From a checkpoint of a small transformer trained on Wikipedia.
Size: 12 layers, width 576, 9 heads of 64, MLP 1536 SwiGLU, vocabulary 32768, 85.5M parameters.
Training: a variant of Muon for these matrices, 1284M tokens.
MLP neurons of a small language model. Each row is named by its layer, matrix (gate and up: input weights) and neuron, and shows model dimensions 448-543. Each number is 128 + 24 x the weight over its row's rms, rounded and kept within 0 to 255. A neuron's up and down rows have the sign that makes its largest values positive.
A block is one neuron, or neurons of one layer that tend to fire together. After each block is what it responds to, as a language model described it from the Wikipedia text at the highest values.

L3.gate71 [139 118 116 132 170 136 126 129 148 119  74 138  90 123 118 151 172 137 118 115  94  99 111 166 112 186 127 127 170 139 128 121 126 158 145 124 110 120 112 115 130  95 143 107 142 130  90 126 112 175 141 111 152 148 131 133 147 119 176 131 137 124 136 130 129 100 110  65 155 157 156 142 164  80 164 138 147 134 113 148  77  95 145 101 146 113 121 112 125 139  98 122 152 135 101 121]
L3.up71 [102 113 122 121 103 148 105 110  86 134 125 111 137 118 145 140 173  85 132  85 109 129  98 152 107 168 100 117 129 159  99 122 145 113 117 127  99 144 146 139 134 140 148  98 143 129 127  91 131 174 173 100 121 136 166 104 163 108 125 137 129 171 145 109 133  70 135  86 166 144 128 125 119 122 120 134 139 180  85 141 108 114 148  94 120 161 134 113 151 143 124 137 121 119 137  98]
L3.gate178 [121 137 143 110 135 105 120 143 153 204 112 135 106 105 100 122 139 109 108 170 117 154 137 162 138 102 163 105 183 128 100 110 119 107 143 108 111 170 113 147 121 120 103 117 124 117 162  97 118 190 136  90  98 103  87  98 124 104  95 140 149 120  81 149 121 172 133 104 121 104 128 100 150 114 155  95 132 111 136 150  81 143 127 105 131 108 134 134 161 125 150 149 160 145  94 111]
L3.up178 [ 96 130 178 112 102  96 122 108 137 123 120 106 117  87 133 102 123  55 132 133 111 178  86 162 114 149 154  67 152 127  82  80 144 128 115 124  70 167 130 146 110 115 149  73 150 113 119 158 121 139 172 131 127 135 104 162 175 115 142 179 112 154 130 110 157 157  75  90 152 121 124 131 122 152 125 133 127 113 103 151 144 157 105 101 136  88 123 132 132 109 113 127 119 101  85  95]
L3.gate695 [149 129 148 111 121 140 129 134 151 133 102 148 135 143 117 143 155 124 115 134 126 120 178 136 163  88 125 126  96 180  81 143 137  97 130 127 155 142 151 114  94  89 118 111 124 131 105 156 172 132 117 143  93 134 156 114 113 112 116 121  74 152  86 119  99 126 149 159 136 120 133 120 115 158 134 178 100 145 135 118  96 111  97 158 109 138  92 129 147 153 107 106 119 157  94 119]
L3.up695 [154 142  76 147 141 149 143 131 155 130 147 154 106 151 111 133 144 125 130 151 106 135 153 129 114 121 152  73 130 148 107 138 125 124  95  85 142 168 136  84 213 179 125 135 111 147 135 118 125 102 141 118  84 114 148 122 117 147  87 147 131 159 117 123 132 152 141 139 112 133 111  95 121 146 101 121 126 170  99 128 124 147 141 148 114 100 117 120 160 137 105 137 127 101 138 127]
L3.gate1084 [167 106 159  98 108 109 130 123 137 141 139 155 111 113 136 151 110 139 154 142  47 156 122 126 120 154  80 110 139 115 151 125 111 106 106 128 109 106 138 148 112 105 109 166 126 131  91 133 121 144 127  79 167 154 127 136 126  74 134 145 139 122 117 175 109  74  91 143 117 170 126 150 137 138  97 116 127 142 142 151 135 144 114 125 100  92 118 136 121  86 106 136 142 168  89 148]
L3.up1084 [ 64 155 155 136 140 118 111 109 166 123  91 121 129 145 161  91 123  88 148 122 154 159 141 114 112 119 168 182 144 102 119 102 105 127  99 126 122 145 138 174 159 135 143  87 124 118 167 115 162 134 129 142 143 134 116 164 114 118 129  95 176 118 133 118 161 149 116 150 135 119 113 125 133  80 100 124  97 118 119  82 100 126 101 156 169 130 130 125 118 153 109  66 164 148 138 131]
Responds to: Nationality and origin adjectives

L8.gate1061 [160 133 154 156  84  90 145 153  80 184  90 129 142 145 129 124 120 128 131 163 111  99 116 154 175 132 177 129 128 138 129 135 137 137 144 122 159  93 123 137 119 102 128  99 145 131  69 153 157 141 188 128 139 146  90 158  77 120 148 119 120  96 166 100 151 104 131 113 117 172 105 134 152  92 152 121 140 121 100 148 124  96 124 137  90 145 127 119 127  88 132 137 140 110 157 199]
L8.up1061 [ 99 128 116 117 181 178 120 160 176 119 135 104 131 126 161 118 121 170 121 163 146 128 143 119 119 139 163 135 159 150 141  88 131 143  90 124 159 146 139 126 131 190 137 121 125 159  63 149 161 106  79 143 114 156  99 113 159 152 142 163 143 112 108 117  88 119 117 125 129 133 132 109  99 120 113 104 111 111 113 163 130  71 145 104 119 119 150 101  95 127 139 127 136 134 108 158]
Responds to: Ordinal name modifiers

L9.gate222 [128 142  94 105 131 154 100 106 149 138 145 127 153 144 142 139 123 146 143  90 175 127 131 104  34 150 120 126 143 100 134 160 145  91 133  98 101  78 123  72 147 102 109 124 128 104 159  97  87 108 138 130 156 159 100 153 137 133 122 130 135 113 118 110 109 148 152 132 164 101 143 177 107 139 165 127 130 107  89 134 163 129 134 133 121 164 107 148 126 124 106 159 103 127 102 125]
L9.up222 [148  80 111 116  91  90 116 165 151 117 118 126 146 113 121 131 117 114 111 172 118 135 146 121 121 128  88 118 119  46 120 125 111 111 142 150  58 105 139 165 151 129 137 110 108 126 132 112 131 157 111 133 154 143 119 139 136 119 120 142 116 120 105 168 100 151 153 126  90 157 102 149 131 152 104 120 180 106 147 138  91 152 125 134 117 102 168 141 150 131 149 174 111 120 169  63]
L9.gate538 [163 101 136 143 145 131 114 161 159 162 105  76  84  90 115 116 137 139 171 127 156  97 118 158 144 157 143 134 156 137  86 149 131 166 146 175  90 123 129 129 120 129 144  91  81 128 128 125 109 163 167 115 111 132 176 129 121 181 125 126 107 110 130 136 104 130 132 109 146  77 135 116 119 125 102 140 124  82  98 145 150 144  98 132 162 114 144 138 125 151 165 121 135 117 125 101]
L9.up538 [129 119 102 130  95 153 163 115 103 139 151 158  95 165 138 131 132 130  86 134 115 117 113 127 158  58 145  88  98 132  98 116 114 138  97 152 157 121 157 119 145 148 174 117 107 108 113 134 146 152 119 121 143 139 108 131 141 141 100 128  98 108 136 164 104 112 146 125 124  97 130 137 130  98 186 134 135 156 157 107  94 131  95 125 156 162  97 130 108 120 169 162 113 113 106 129]
L9.gate1082 [141 139 169 153 133 104 117 122 178 139 133 115  90 124 129 133 127 110 159 121 115 127 156 125 109 173  91 119 116 121 166 102 123  94 174 110 130 120  99  84 160 173 156 114 125 111 114 179 159 139 141 108 115 108 118 164 146 128 112 122 124 148 116 168 142 123 142 105 130 151 134 103 125  99 178 130 123 116 123 104 141 134 106 127 143 173 134 153 141 154 123  89 138 196 143 169]
L9.up1082 [119 130 117  99 149 125 126 128 138 130 147 110 144 108 131 152 146 186 106 140 121 141  73 161 159 146 162 122 155  93  91 134 150 133 177 137  88 144 130 133 141  92 112 121 170 143 120 107 100 150 169 129 123 118 146 125 156 127 150 147  98 134 132 132 151 124 107  94 115 164 127 103 148 143  97 143 110  94 154 123 150 130 145 130 129 133 129 136 136 198 126 135 132 140 123  84]
L9.gate1322 [146 147 117  95 121 117 106  96 137 105 106 104 159 104 153 127 152 114 121 137 135 143 103 165 126 116 144 105 103 120 105  85  95 151 142 121 137 160 141 123 129 182 142  37 100 107  92 171 120 101 168 122 130 134  85 132 120  79 146 120 130 156 124 154 124 133 175 146 155 107 155 138 115 137 100 151 112 118 123 154 126 167 143 134  92 177 153 138 150 118 140 117 142 122 116 175]
L9.up1322 [116 144  93 110 137 145  95 132 147 145 118 163 128 162 112 135 113 116 144 116 112 169 103 137 127 123 134 102  99 136 127 118 116 166  91 100 121 170 119 151 124 132 130 155 151 105 113 120 107 104 145 141  85  95  77 151 159  89 102 159  78 116 124  94  68 135 114 114  81 136 119 144 149 121 181 145 120 107 136 109 127 154 106 127 117  81 124 188 148 101 132 131 110 102 142 117]
Responds to: Predicate noun-phrase start

L9.gate396 [130  79 120 132 132 125 157  82  86 120 121  86 167 109 124 120 156 122 140 124 150  96  97  98 136 121 152 166 118 112  86 105 155 134 133 136 161 137 125 166 115 121  97 130 121 115 123 134 102 152 109 147  67 150 132 136 100 150 112 145  81  98 152 154 110 140 145 140 149 132 129 107  98 120 145 109 101 111 172 110 115 154 146 112 168 123 153  77 111 181 121 103 147 144 137 152]
L9.up396 [150 112 112 160 162 132 149 162  83 136 119 141 124 124  70 133 121 128 107 140 107 128 134 115 130 131 155 135 101 134 122 104 121 123 143 127  66 112  89 155 118  94 134 137 142 132 131 125 146 148 122 130 138 123 108 154 163 124 130  83 105 103 133 152 137 144 124 104 112 128 131 134 142  94 139  90 160 119 125 151 147 180 185 115 105 114 136 153 168 151 147 121 134 128 151 121]
L9.gate502 [162  90 158 130 163 105 188 132 100  91 141 135 158 135 137 108 135 145 143 151 120 107 119 103 127 165 128 151 140 155 108  97 132 132 124 145 146  88 116 167 100 143 136 115 140 152 150 137 122 128 110 162 109 135 120 137 177 129 112  96 142 161 153 137 136 187 135 131 115 170 124 170 110  74 121 108 147  95 118 164 147 120 127  86 127 125 119 128 120 159 137 134 165 113 182  81]
L9.up502 [153 116 136 158 123  98 149 136  97  84 103  83  97 156 135 119 134 139 138 154  88 101 157  85 166 110 136 102 108 124 141 124 141 129 127 123 174 110  82 161 145 119 158 121 131 130 134 126 158 141  93 156 141 121 107 174 108 112 139 124 111 143 114 128 141 146  92 130  98 137 145 111 138 143 126 142 171 145 142 122 155 148 157 125 103 154 108 102 144 142 156 137 139 111 122 122]
L9.gate926 [121 118 134 108 136 120 100 110 152 139 126  97 144 136 148 142 125 125 157 183 128  97  97  91 151 120 150 115 130 116 118  80 132 145 118 134 129 122 123 105 106 119 112  86 140 161 134 126 128 106 144 140 156 121  96 129 119 147 143 110 164 131 147 146 162 106 156 154 168 152 110 137 137 137 137 137 153 101 150 132  90 159 131 115  92 139 124 131 150 117 208 100  86 157 134 117]
L9.up926 [153 157 148 104 153 154 124 135 127 113  96 132 113 133 110 139 104 146 149 180 130 116 148 117 156 121 150 129 168 117 154 120 146 158 135 147 136 163 132 160 105  88 140 129 151 136 119 129 101 130 143 104 127 118 140 123 177 181  89 122 148 141 123 159 166  95 140 146 178 129 132  86  79 110 123 130 159 129 136 125 135 160 137 125 137 101  89 120 101 120 138 142 147 149 102 195]
L9.gate1234 [131 100 120 107 142 114 156 158  72 167 141 140 131 109 139  89 154 104 121 105 116 145 125  89 122 143 146 116 127 108 133 140 130 186 101 163 163  96 143 114 130  90 171 113 128 109 138 116 119 150 134 145  93 142  92 133 143 118 125 118 124 125 152 151 138 125 175 141 147 144 112 113 118 102 111 122 139 144 128  96 141 107 139  88 156  53 140 114  93  78 131 106 104 121 129 123]
L9.up1234 [126 134 153 128 154 112 107 145  92 164  94 149 125 127 132 108 145  77 133 121  99 111 113  80 115 123 131  94 118 143 133 154 134 102 131 146  97 113 132 153 147 123 144 113 128 101  60 122 108 156 149  97 147 120 110 157 108 116 132 123 150 132 101 102 149 155 160 122 145 204 135 131 107 147 134 131 120 105 104 130 111 115 151 119 115 116 175 163 110  91 168 158 137 165 134 111]
Responds to: Possessor names, charged-with

L3.gate382 [116 137 179 156 104 137 150  96 131 119 149 111 135  85 138 116 138 102 118 134 113 155  86 110 107 118 144 107 142 119 135 144 136  96 118 132 145 121 116 125 135 104 189 153 120 122 140  92 100 180 137 148  92 165 109 107 144 145  94 140 114 130 118  88 124 118 107 116  97 161  72  75 132 157 177 122  98 131  91  96 124  92  89 101 124  83 118 109 135 152  94 130  86 157  78 142]
L3.up382 [134  81 172 167  86  66  83 139 129 140 172 147 162 158 110 109 108 106 125 104 134 122 123 113 155 104 146 119 138 152 178 105 117  99 171 114 148 132 116 156 101 111 131 106 101 109 121  94 126 150  67 138 117 160 113 162 104 106 112 121 113 153 148 138 152 156 109 143 115 128 118 148 124 156  82 127 107 126 125 101 134 115  86 140 125  85 111 170 119 132 126  75 148 162 141  96]
L3.gate919 [141 147 128 162  83 122 130  95  99 127 144 143 120 129 124 123 110 114 114 120 128 154  89  93 108 138 130 153 109 155 118 169  97 125 167 138 112 138 141 159  96 121 145 114 122 118 129 113 160 165 140 126 111 145 108 134 139 161  93 118  60 136 147 122 149 164 154 125 104 169 123  96 125 125 160 130 147 114 151 146  97 107 132 140 136 104 114 158 115  65 155  87 157  88  88 127]
L3.up919 [135 155 119  92 136 120  74 152 125 120 170 146  88  90 117 103 137  92 105 141 116  83  75 120 121 118 144 111 129 144 129 113 109 143 160 141 143 165 140 112 117  93 155  80 149 126 135 146 157 116 122 100 133 128 139 114 115 138 147 128 106 100 150  80 109 115 133 117 114 117 152 113 117 117 107 130  86 114 154 108 114 142 101  91 177 118 140 159  66 153 119 114 134 111 135 132]
L3.gate1089 [121 107 134 150 120  95  88 109 126 163  83 135 127 153 106 107  90 163 144 139 138 154  93 111 148 134 137 148 182  93 166 163 112 116 170 152 137 146 125 157 125 101 139  86  80 147 121  93 126 112 144 158 134 139 106 153 138 162 155 121  70  83 152 155 141 142 140 137  96  90 112 159  70 146 154 132  83 138 143 146 141 108 161 113 138 141 164 156 132 128 105  94 131 121  99 177]
L3.up1089 [128 117 126 159 125  88 171 128 116 137 147 136 133 114 132 119  90 125 101 113 135  93 168 110 120 175 101 125 123 143 156  83 121 123 156  65 120 158  78 174 129 159 159 107 125 162 111 110 123 137 104 114 127 133 114 128 123 157  99 115 127 127 136 123 144 118 112 148 120  85 107 138 116 126 153  94 143 144 113 140 137 115 101 156 115  80 130 154 125 138  98  82 164 133 137 117]
L3.gate1125 [120 119 110 138 104 118 139 163 114  99 124 109 137 145 151 109 133 143 183 106 116  66 128 115 163 130 141 100 122 120 148 121 150 138 155 169 131 173 147 156 113  95 126 153 117 145 122  68 133 105 145 152 100 168 184  97  94 108  77  91 134 154 109 161 131 103  89  74 123 111  84 115 148 140 154 134 149 102 111 120 183 135 103 142 106 134 111 110 119 101 102 171 123 109 129 121]
L3.up1125 [ 98 161 147 138 142 121 109 152  59 139 143 112 124 160 133 110  89 151 183 140  95 122 137 142 135 151 113  67 135 146 137 113 101 155 173 110 113 147  71 107 139 119 158 114  69 120 153 102  98 145 132 165 177 120 117 114 148 140 114 118 135 146 116 101 165 139  64 115 108 123 133 158  88 107  91 108  94 137 156 127 142 135 159 156 149 132 153 107 138 150 117 127 113 167 125 168]
Responds to: Ordinal and period modifiers

L8.gate1186 [ 97 121 128  94 146 124 114 155 110  99 133 136 132 124 144 120 155 140 151 114 145 131 107 120 152 119 146 158 131 150 158 100 154 122 130 177 126 131 139 131 110 102 178  98 119 152 152 111 112 108 133 107 153 101 101 144 140 157 139 136 144 125 146 160 137 166  87 164  93 142 143 118 115 165 103 105 163 152 167 133 129 120 178 180 163 106  77 134 111 117 127  97 125 112 121 121]
L8.up1186 [126 132 127 107 157 124 119  87 131 101 132  99  89  87 157 134 129 132 171 136 128 118 120 139 104 106 138 117 141 132 126 109 160 129 134 136 140 141 158 115 108 104 114 115 113 162 109 123 128  97 137 160 135 151 101 156 156 112 172 156 144 116  46 140 112 169  97 153 143  90 109 115 125 141 122 107 124 154 106 117 127 162 136 164 181 111 124 135 107 151 143 118  92 109 160 148]
Responds to: Before charges or misfortunes

L3.gate489 [105 128 131 153 123 164 159 111 133  99 120 127 142 112  93  80 121 178 132 120  99 149  99 145 102  89 158 125 112 102 148 135  84 127  81 144 143 114  90 147 110 130 139  94 109 137 108  90 131 106 141  63 109 144 172 109  56 122  96 109 140 186 144 108 103 161 209 110 107 152 137 122 128 143 169 166 157 165 136 112 131 137 131 120 156  89 135 130 103 176 120 117 114 129 114 149]
L3.up489 [134 149 145 112 139 199 117 102 131 124 126 147 115 123 118 122 123 140 153 107  94 126 114 113 112  97 142  94 121 123 130 108 121 126 149 127  78 154 136 142 135  85 179  92 143 168 116 121  85  96 101  68 157 152 150 134 123 143 127 123 138 135 149 134 119 171 168 116 155 159 138  83 113 145 123 151 123 186  81 100 150 140 111 103 106 168 137  90 101 146 138 170 106 112 144 136]
L3.gate762 [ 91 106 151 137 186 129 109 103 141 150 127 152 160 129 159 127  96 170 106 138 112 148 147 152 164 128 116 142 113 113 125 140 130 125 107 103  95 120 119 101 148 147 103 124 111 137 160 157 115 105 105 130 136  92 166 131 134 116 166 117 121 109 145  79 110 180 182  59 132 134 135 152 138 146 145 138 121 145 110 145  98 135 129 139 134 109 139 163 128 126 121 167  88 144 150 125]
L3.up762 [163 148 106 105 126 175 111 109 123 175  94 132  89 117 109 131 153 150 122 122 135 157 135 118 155 154 108 181 124 121 106 101 117 107 140 124 130 147 113  99 125 154 142 149 140 113 107 121 144 136 120 141 104 146 122 108 170 117 139 122 120 107 152 179 120 146 136 107 114 136 179  90 123 151 158 107 110 134 131 136 124 113  91 127 104 126 111 178 142 143 119 154 127 143 135 119]
L3.gate899 [116 100 186 100 132 137 145 107 105 132 133 109 127  84 177 129 106 151 119 111 113 100 183 135 107  85 149 199 132 147 162  98 152 109 112 151 136 168 150 146 121 149 108 154 131 122 150 144 143  89 129 148 137 118 115 101  83  92 171 101 165 137 135 108 141 135 101 159  99 122 138 138  95 122 163 110 115 137 130 163 116 128 104 105 143 116 110 122 138 115 125 136 112 145 130  96]
L3.up899 [140 120 133 108 120 130 143 120 123  80 121 160 109 144 153 150 111  64 114  91 113 117 110 108 124 151 132 111 129 135 117 150 183 141 136 114 145 100 115  83 122 131 146 174 159 129 125  96 126 136 115 137  79 105  94 122 116  73 115 162 165 105 142 159 148 157 143 157 106 170 136 100 124 158 100 136 128 120 117 125  88  80  64 154 132  82 117 138  92 132 115 120 156  88 103  93]
L3.gate1041 [124 122  69 144 110 147 100 111 100 117 129 122 100 146 133  79 125  96 124 139 147 134 148 136 145 137 146 124 121 129 132 121 149 131 116 121 104 136 137  91  99 107 138 115 159 142 165 107 147 179 101 146 137  94 117 124 123 161 153 142 135 148 119 169 134 156 102 104 122 146  98 109 136 119 132 100 130 103  84 140 143 150 113 125 112 122 180 162 135 118 108 170 126 151  72 123]
L3.up1041 [104 159 127  92 133  60  74 107 137 126 140 134 126 165 138 135 131  94 132 133 145 128 104 148 128 135 129 144 110 143 144 151  92 169 107 116 141  72 135 139 170 156 128 144 165 111  88 152 107 118  96  98 106 128 116  86 114 111 145  89 122 179 118 106 115 143 157 156 114 173 115 143 122 124 124 111 145 142  98  81 120  91 136 149 115 132 105 108  63 168 118 112 133 147 152 142]
Responds to: Apostrophe in words

L8.gate795 [ 88 134 140 135 160 107 126 177 177 128 129 153 115 134 104 104 141 153  96 122 104 150 126 106 121  76 166 151 135 146  99 124 170 118 142 103 143 135 142 134 126 154 145 112 133 106 104 120 169  91 144 134 146 116 163 135 140 120 138  83 166 101 144 153 162 105 126 146 128 114 143 121 127 155 149 111 150 142  77 165 140 121 153 109  83  92 110 157 132 124 138 146 134 147 168 165]
L8.up795 [162 139 151 137 131 105 151 105 150 112 134 131  88 108  76 139  98 150 142 153 117 120 135 132 131 118 141 106 139 106 116 118 156 109  94  83 119 149 151  88 145 133 130 103 102  69 106 139 141  95 149 136 149 132 104 112 107 111 103 149 156 163 153 131 112 139 104 129  94 135 127 101  81 118 140 120 103 112 108 110  89 119 117 130 126 130 160 160 101  88 112 159 119 126 158 137]
Responds to: Before a person's occupation